config.yaml
head_dim: 64
vocab_size: 2048
hidden_act: "tanh_gelu"
positions: "learned"
qk_norm: false
bias: "all"
max_grad_norm: 1.0
MLP neurons of a small language model. Each row is named by its layer, matrix (up: input weights) and neuron, and shows model dimensions 0-127. Each number is 128 + 24 x the weight over its row's rms, rounded and kept within 0 to 255.
After each neuron's rows, "fires on" lists the tokens most often at its 100 highest values on Wikipedia text that the model never trained on. A number after a token or word is its count.

L3.up102 [138  97 153 122 136  94 160 173 109 143 158  94 127 138 137 109 182 127 116 121 114 127 124 161 159  82 138 124 169 133  95  89 112 139 137  95 112 127 103 108 152 158 149 108 121 125 160 120  95 129  89 118 138 123 116 152 170  95 103 161 106 108 117 123 127 115 147 105  98  98  75 132 152 120 150 139 117 112  71 133 133 174  80 109 133 189 140 119  90  84 161 157 153 132 102 127 140 149 145  75 134 101 128  97 134 145 131 107 109 122 133 113 140 116 139 142 134 160 117  91 152 138 109 103 166 165 150 138]
fires on: "." 50, "\n" 31, " C" 4

L5.up383 [155 131 100 104 141 132  53 161 129 120 134 109 115 106 106 143 107 134 159 146 123 116 132 149 137 116  76 139 126 127 145 118 142 105 132 114 110 159  96  95 127 150  98 121 129 130 108 147 127 112 121  99 163 156 131  90 130 138 114 136 102 129 119 125 131 135  95 123 132 122 144 146 147 146  93 144 150 162 142 113 131 135 158 154 115 131  86 130 130 107 130 148 144 162 105 145  98 112  88 145 140 157 114 133 128 113 126 126  96 164 103 196 130 130 156 122 115  94 155 150 157 128 197 162 136 159 137 148]
fires on: "e" 24, " su" 14, "or" 9, "li" 8, "d" 6, "ri" 5

L5.up39 [138 115 133 105  65 162  97 144 141 109 149 117  85 125 107 175 130 106 130 155 119 141 172 108  87 154 126 143  96 122 142 146 127 106 145 128 159 107 124 137 172 144  78 151 142 158 116 122 150 145 132  87 123 129 110 120 117 103 120  96 174 164 143 123 128 107 121 130 122 131  92 164 115  95 111 117 148 125  92 108 117 120 118 109 118 135 155 142 158 155 139 185  99 134 138 143 117  80 140  90 132 131 135 141 122 114 146 155 133 141 133 136 138 144 111 100 153 127 112  92 177 108 134 110 109 128  93 126]
fires on: "ar" 35, "c" 23, "en" 9, "s" 8, "oc" 4, "th" 4

L5.up215 [144 101 133 149  88 111 150  62 139 142 113 130 150 143 136 139 130  84 186 173 152 185 132 134 113 163 163 173 106 126 117  91 113 124 164 116 128 159 139 145 117 113  98  78 153 147 153 141 112 132 145  89 128  82 163 135 122 106  97 152 105 148 120 132 108 128 114  97 108 121 150 109 122 126  92 105 140 116 104 150 122 147 115 128 119 149 124 123 125 142 175  91 101 145 136 131 127 135 101 117 140 149 139 166  78 104 104 125  61 151 173 116  90 120 115 118 127 129 133 162 124 112 120 164 109 128 131 170]
fires on: " " 85, " G" 4

L3.up703 [ 82 100 122 144 133 101 147  99 112 151 185 139 153 104 139 144  65 191 133 126 137  99  97 149  88 142 106 101 152 153 143 166 145 166 125 153 140 162 113 134 118 110  97 157 157 121 118 131 110 140 104 139 113 141 105 137 121 139 133 109 160  94 131 150  93 152 140 155  88 139  48  85 114 157 129 118 158 164 135 131 151 115 141 151 140  93 118 124 126 122 143 154  93 156 142 153 169  77 150 120  93  89 129  91 111 195 113 149 115 152  91 127 140 110 104  79 109 114 133 126 140 142 123  84 127 112  99 131]
fires on: "t" 27, "us" 26, "y" 6, "r" 6, "n" 5, "s" 5

L5.up553 [149 149 131 120  93 115 124  79  98 150 169 134  89 109 171 143 139 151 109 134 113 101  68 122 142 162 138 125 135 125 128 118 135  91 122 132 106 124 162 111 134 173 136  96 154 132  98  85 129 120  63 135  95 105 140 125 143 162 131 128 115 122 134 113 132  97 102 136 143 146 114 167 122 142 123 128 119 151 127  95 166 127 159 103 116 112 143 112 135 111 167 140 160 134  89 103 156 130  96  66 112 134 136 127 126 146 136  94  99 110 171 183 139  75 154 151 109 143 156  64 139 152  89  90 152 139 134 130]
fires on: " have" 22, " are" 12, ")" 10, "." 10, " include" 6

L5.up255 [154 118 106 119 133 148  99 147 169 171 146 112 130 113 133 121 139 140 163 110 142 142 126 120  96 125 105  90 148 138 141 132 119 119 144 174 131 136  87  95 104 107 108 123 110 142 122 140 172  70 100 118 149 133 117 129 163 101 113 140 146 124 145 156 110 157 104 118 129 157 121 137 112 136 135 116 123 129 117  92 133 140 119 105 168 151 140 129 131 151 125 140 115 143 102 152 106 114 121 143 126  54  88 192 122 147 138 149 119  82 139 148 123 122 135 103 156 119  90 152 102 141 124 112 109 137 134 130]
fires on: "e" 17, "y" 14, "ow" 13, " Be" 13, " for" 7

L5.up16 [129 105 112 146 132 152 145 109 125 140 112 131 102 133  97 112 154 117 140 101 151 143 124 114 124 153 112 164 120 145 122  83 137  98 161 143 134 142 160  50 147  93 147 156 141 147  91 126 121 115 130 119 158 152 159 106 107 146  61 129 148  93 136 147  92 142 161 118 111 140 143  79 126 100 144 126 183 149 100  90 128 151 129 126 114  74 136 112 159 116 107 151  77 155 110 164 118 100 139 136 132 138  90 126 110 192  85 138 132 101 141  80 137 157 113 136 147 146 125 147 127 154 108 167 116 128  94 132]
fires on: "s" 46, "ro" 19, "lo" 8, "ma" 7, "w" 5

L5.up720 [107 121  84 137 138 122 112 161 190 128 139 141 158 112 107 127 118 126 142 151 127 119 151 143 182 160 110 143 124 116 142 121 188 151 142 144  99 114 164 110 113 159 150 140 126 155  75 118  92 171 141 141 144  50 165  84  96 124 103 120 172 128 107 117 127 100 134 105  99 111 140 128 118  97 183 120 126 138 106  75 125 137 146 140 164 133 118  89 127  97 139 129  95 117 100 154 150 121 111 159 128 117  94 147  88 133 124 161 128 109 134 117 158 120 197 130 156 146 126 141 123 117 127 135  90 141 128 132]
fires on: "ro" 21, " |" 15, "'" 11, "l" 8, "lo" 7, "i" 6

L5.up119 [113 135 145 162  94  90 135 141 139 126  84 143 109 153 118 127 124 124 120 116  99 167 133 125 132 133 149 127 153 100 149 137 141 108 152 157 130 105 126 123 123 130  82 129 142 157 158 160 129 125 124  94 118 145 127 119 129 147 120 125 118  81  82 150 154  87 106 125 134 106 114 156 120 116 167 127 129 149 110 128 143 144  94 147  97 136 161  96 100 133 164 150 125 144 123 187 138 145 109 132 116 118 161 135 115 186 130 146 126 129 170 139 145 134 110 121 131 148 142 123 179 131 123 126 127 113 118 113]
fires on: "al" 29, "n" 22, "k" 8, " an" 8, ":" 8, "or" 4

L5.up646 [184 139 116 151 123 163 109 125 144 210 132 124  82 130 135 140  93 121 110 132 140 146  69 128  80 119 130 136 139 103 175  77 134 151 131 119  83 154  88 140 145 117 117 116 139 143 140 103 145 104  52 153  83 125 141 176 148  89 163 118 150 115 125 131 123 135 140 143 127 155 138 114 111 137 132 168 146 139 127 116 170 155  43 142 118 115 156 112 146 133 109 138 120 120 158 138 126 171  95 116 161 163 121 124 123 141 165 174 144  78 122 107 125 127 146 133 136 149 119 113  97  93 134  88 122 151 146  86]
fires on: "e" 22, "ke" 15, "y" 12, "o" 7, " Go" 6

L5.up237 [139 124  95 136 103 127 117  99 117 111 111 165 132 159 123 102 151 139  91  99 110 158 120 155 122 134 140 151 146 129 138 104 160 141 135 146 105 148 128 137 105 125 107 102 134 164 135 143 101 118 124 136 122 109 113  96 155 132 107  87 138 144 116 147 116 139 113 115 176  92  98 130 105 132 122 153  70  83 121  92 105 109 106 131 148  97 136 125 156 148 126  72 108 135  74 111  98  96 137 103 130 160 120 103 151 127  91 102 103 104 140 127 111 115 153 162 103 143 154 142 104 124 109 135 129 130 138 218]
fires on: " " 38, "ing" 13, "ab" 7, "ad" 5

L5.up45 [195 127 120 113 103  88 139 169 100 133 137 111 136 143 129 145 181 141 127 164 101 142 114 117 117 168 115 164  63 118 121 149 139 119 102  81 143 151 106 123  68 102 134  83 103 140 127 117 127  99 127 117 134 142 149 146 158 110 102 120 130 126  87 127 103 106 117 121 130 113 128 118 138 128  76 148 109 155 112 120 147 145 125 168 136 136 116 107 120 142 165 108 133 132 169 122 132 161 120 118 155 165 136 124 118 113 115 109 116 111 106 113 106 144 140  99 141 151  76 153 133 126  91 143 140 134 106 133]
fires on: " " 45, "g" 16, "re" 7, "ve" 5

L5.up683 [110  90 149 105 112 207 102 109 131 145 149 141 161 113 158 135 160  72 122 117 151 140 166 121  78 138 126 146 146 118  93 138 119 133 102 130  93 178 114 126 143 167 128 153 158 128 134 159 123  97 120 125 114 128 111 131 154 140 118 129 181 125 118 148 140 130 101 128 112 126  82 187 123 130 105 139 119 175 133 130 106 137 129 120 108 143 113 137 164 147 119 120 121 142 146  85 128 139 140 131 112 126 150  82 162 121  97 120  80 102 119 113 144 120  82  88 160 144 139 145 147  93 153 123 164 162  81 106]
fires on: " c" 42, " C" 21, "ar" 6, "ur" 5, " a" 4, "c" 4

L5.up1008 [119 102 159 127 119 113 181 175 125 130 148 151 115 125  84 136 127 122 127 132 126  85 120 127 112 118 128 195  80 107 147  97  62 116 159  92 157 120 126 117 137 114 120 123 133 125  80 131  99 160 105 125  68 121 115  94 169 104 106 130 134 100 128  91 128 155 149 121 106 132  85 168 123  74 126 148  60 143 115 104 118 148 156 142 155 139 142 171 124  99 159 115 154 139 137 186 138 140 160 106 168 136 103 144 108 174  92 108 138 103 154 123 134 108 154 145 134 146 129 132 150 149 166 145 163 110 117 131]
fires on: "," 56, "\n" 15, "s" 4, " 19" 4, "===" 4

L5.up880 [170 102 158 100 165 154 129 126  86 111 127 133 104 194 142 107 136 125 141 123 120 128  92 119 188 152 124 170 160 125 129 165 108 137 133 120 138 107 109 141 106 169 132 143 132 121 120 151 140  97 158 145  91 118 140 111 106 109 141 112 113 133  83 131 178 154 139 110 120 142 119 113  80 119 166 115 102 125 149 116 116 122 155 149  89 172 120 190 174 114 153 128 130 156 143 147 159 113  96 113 144 144 164 108 132 138  94 135 145 126  92 108 119 140 107  98  78 150 124 147 183 152 114 161 121 120 118 119]
fires on: "o" 23, "ta" 16, " \"" 10, "ig" 7, " However" 7, "ci" 6

L5.up615 [141 152 111 125 161 102 127 121 108 144 152 139 182 116 107 142  94 138 104 133  84 160 115 153 151 140 166 137 129 140 150 121 133 103 120 118 140 134  84 134 104 133  91 137 123 106 173  96 124 119 146 173 133 123 101 114 170 114 145 144 115  86 157 132  76 163 165 137 124 108 100 135 111  71 115  85 133 136 130  63  97 118 147 115 119 134 102 157 152 143 156 176 142 100 147 142 155 103  55 100 159  95 146 157 100 186 142 154 117 105 128 154 170  97 106 128 106  97 107 122  78 134 128 131 153  91 124 139]
fires on: "s" 26, " As" 13, "t" 7, "in" 7, "en" 6

L5.up503 [143 122 100  86 145 121 132 149 120 179 161 109 154 139 108 130 102 147 121  91 105 112 135 139 113 119 179 102 148 146 144 127 109 127  96 152 125  89 151 137 133 122 145  93 144 143 176 103 144  83 130 139  99 113  98  97  95 130 200 120 132 146 107 160 119 125 126 107 133 121 111 133 131 133  97 122  90 148 114 115 138 148 140 132 123  91 112 150 138 122 120 111 159 136 163 142 118 141 114 139  94 141 154 119 120 161 169 126 116 118 150 149  98 111 136  83 173 183 123 154 138 146 164 137 140 106 156  83]
fires on: "ve" 21, " to" 19, "ar" 10, "ce" 7, " be" 7

L3.up354 [197 149 163 158 100 145 156 168 145 110 107 139 130 127 163  88 123 148 151 132 130 135  92 127 154 105 118  99 147 151 154 107 184 125 139 107 140 116 144 142  89 149 149 119 120 123 125 146 101 137 114  81 133 113 101 147 105 132 129 116 118  85 151 117 163  78 112 143 138 134 119 144 142 156 159 165 158 117 144 109 160 145 135 160 107 156 154 123 140 110 136 115 111 133 140 123 130 159 118 119 105 159  93 190  86 130 122 113  65 143 118 119 150 121 118 122  63 130 153 136 155 120  86 140 139 110  77 123]
fires on: "n" 19, "ical" 15, "ro" 9, "gan" 6, "al" 5

L3.up920 [114 165 128 130 101 157 148 144 112  98 151 153 145 135 146 106 112 121 150 126 110 145 131 127 138 112 147 160 154 125  76 123 121 135 146  99 117 161 107 110 149 128 132 155 169 150 115 119 124 119 175 115 115 114 131 129 108 122  95 101 145 152 103 106 123 108  85  94 114 129 145 127 121  34  97 127 138 198 103  91 169 153 121 107  86 133 101 160 139 149 134 139 134 109 135 136 117 163 146 143 132  87 166 170 112 146 124 138  94 128 101  67 108 137 113 122 143 148 117 107 121 125 150  84  90 129  81 160]
fires on: " c" 27, "ric" 11, "c" 9, "ke" 7, "fe" 6, "w" 5

L5.up2 [152 147 117  85 116 119 135 126 117 158 122 145 152 149 140 114 154 123 160 134 145 143 182 125 134 122 145 133 109 107 142 118 120 112 111 161 125 129 142 136 117 121 102 144  32 126 116 143 123 117 131 152 131 121 121 149 127 160 134 102 115 153 102 117  92 115 171 115 116  75 125 134 127  85  93 161 125 162 132 189 131 147 156 134 176 124 126 101 137 106 175 106 118  93  88  77 162 104 117 128 116 119 156 118 104 117 127 149 102 111 167 112 101 135 115  70 155 144 106 128 100 135 139 158 121 131 142 141]
fires on: " co" 63, "i" 12, "qua" 6, " G" 4, "er" 4

L3.up237 [115 132 171  99 112 132 126 152 124 165 152 137 138  89 183 140 155 170 132 152 149 151 162 121 124 114 149 147 129 126 129 142 131 125 126  66 147 108  90 118 132 113 118 138 103 181 171 117 101 115  88 136 133 134 137 131 139  93  83 116 103 111 139 127 106  77 126 121 164  71 133 116 117 156 152 118 164 120  91 164 161 117 143 166 147 207 116  93 144  99 153 116 144 119 138 133 156 123 109 133 140 128 130  86 154 138 133 114 129 154 129 125 125 137 130 144 108 141 163 161 118  81 126 126 119 142  87 157]
fires on: " of" 30, "or" 27, " V" 12, " Or" 7, "se" 4, "op" 4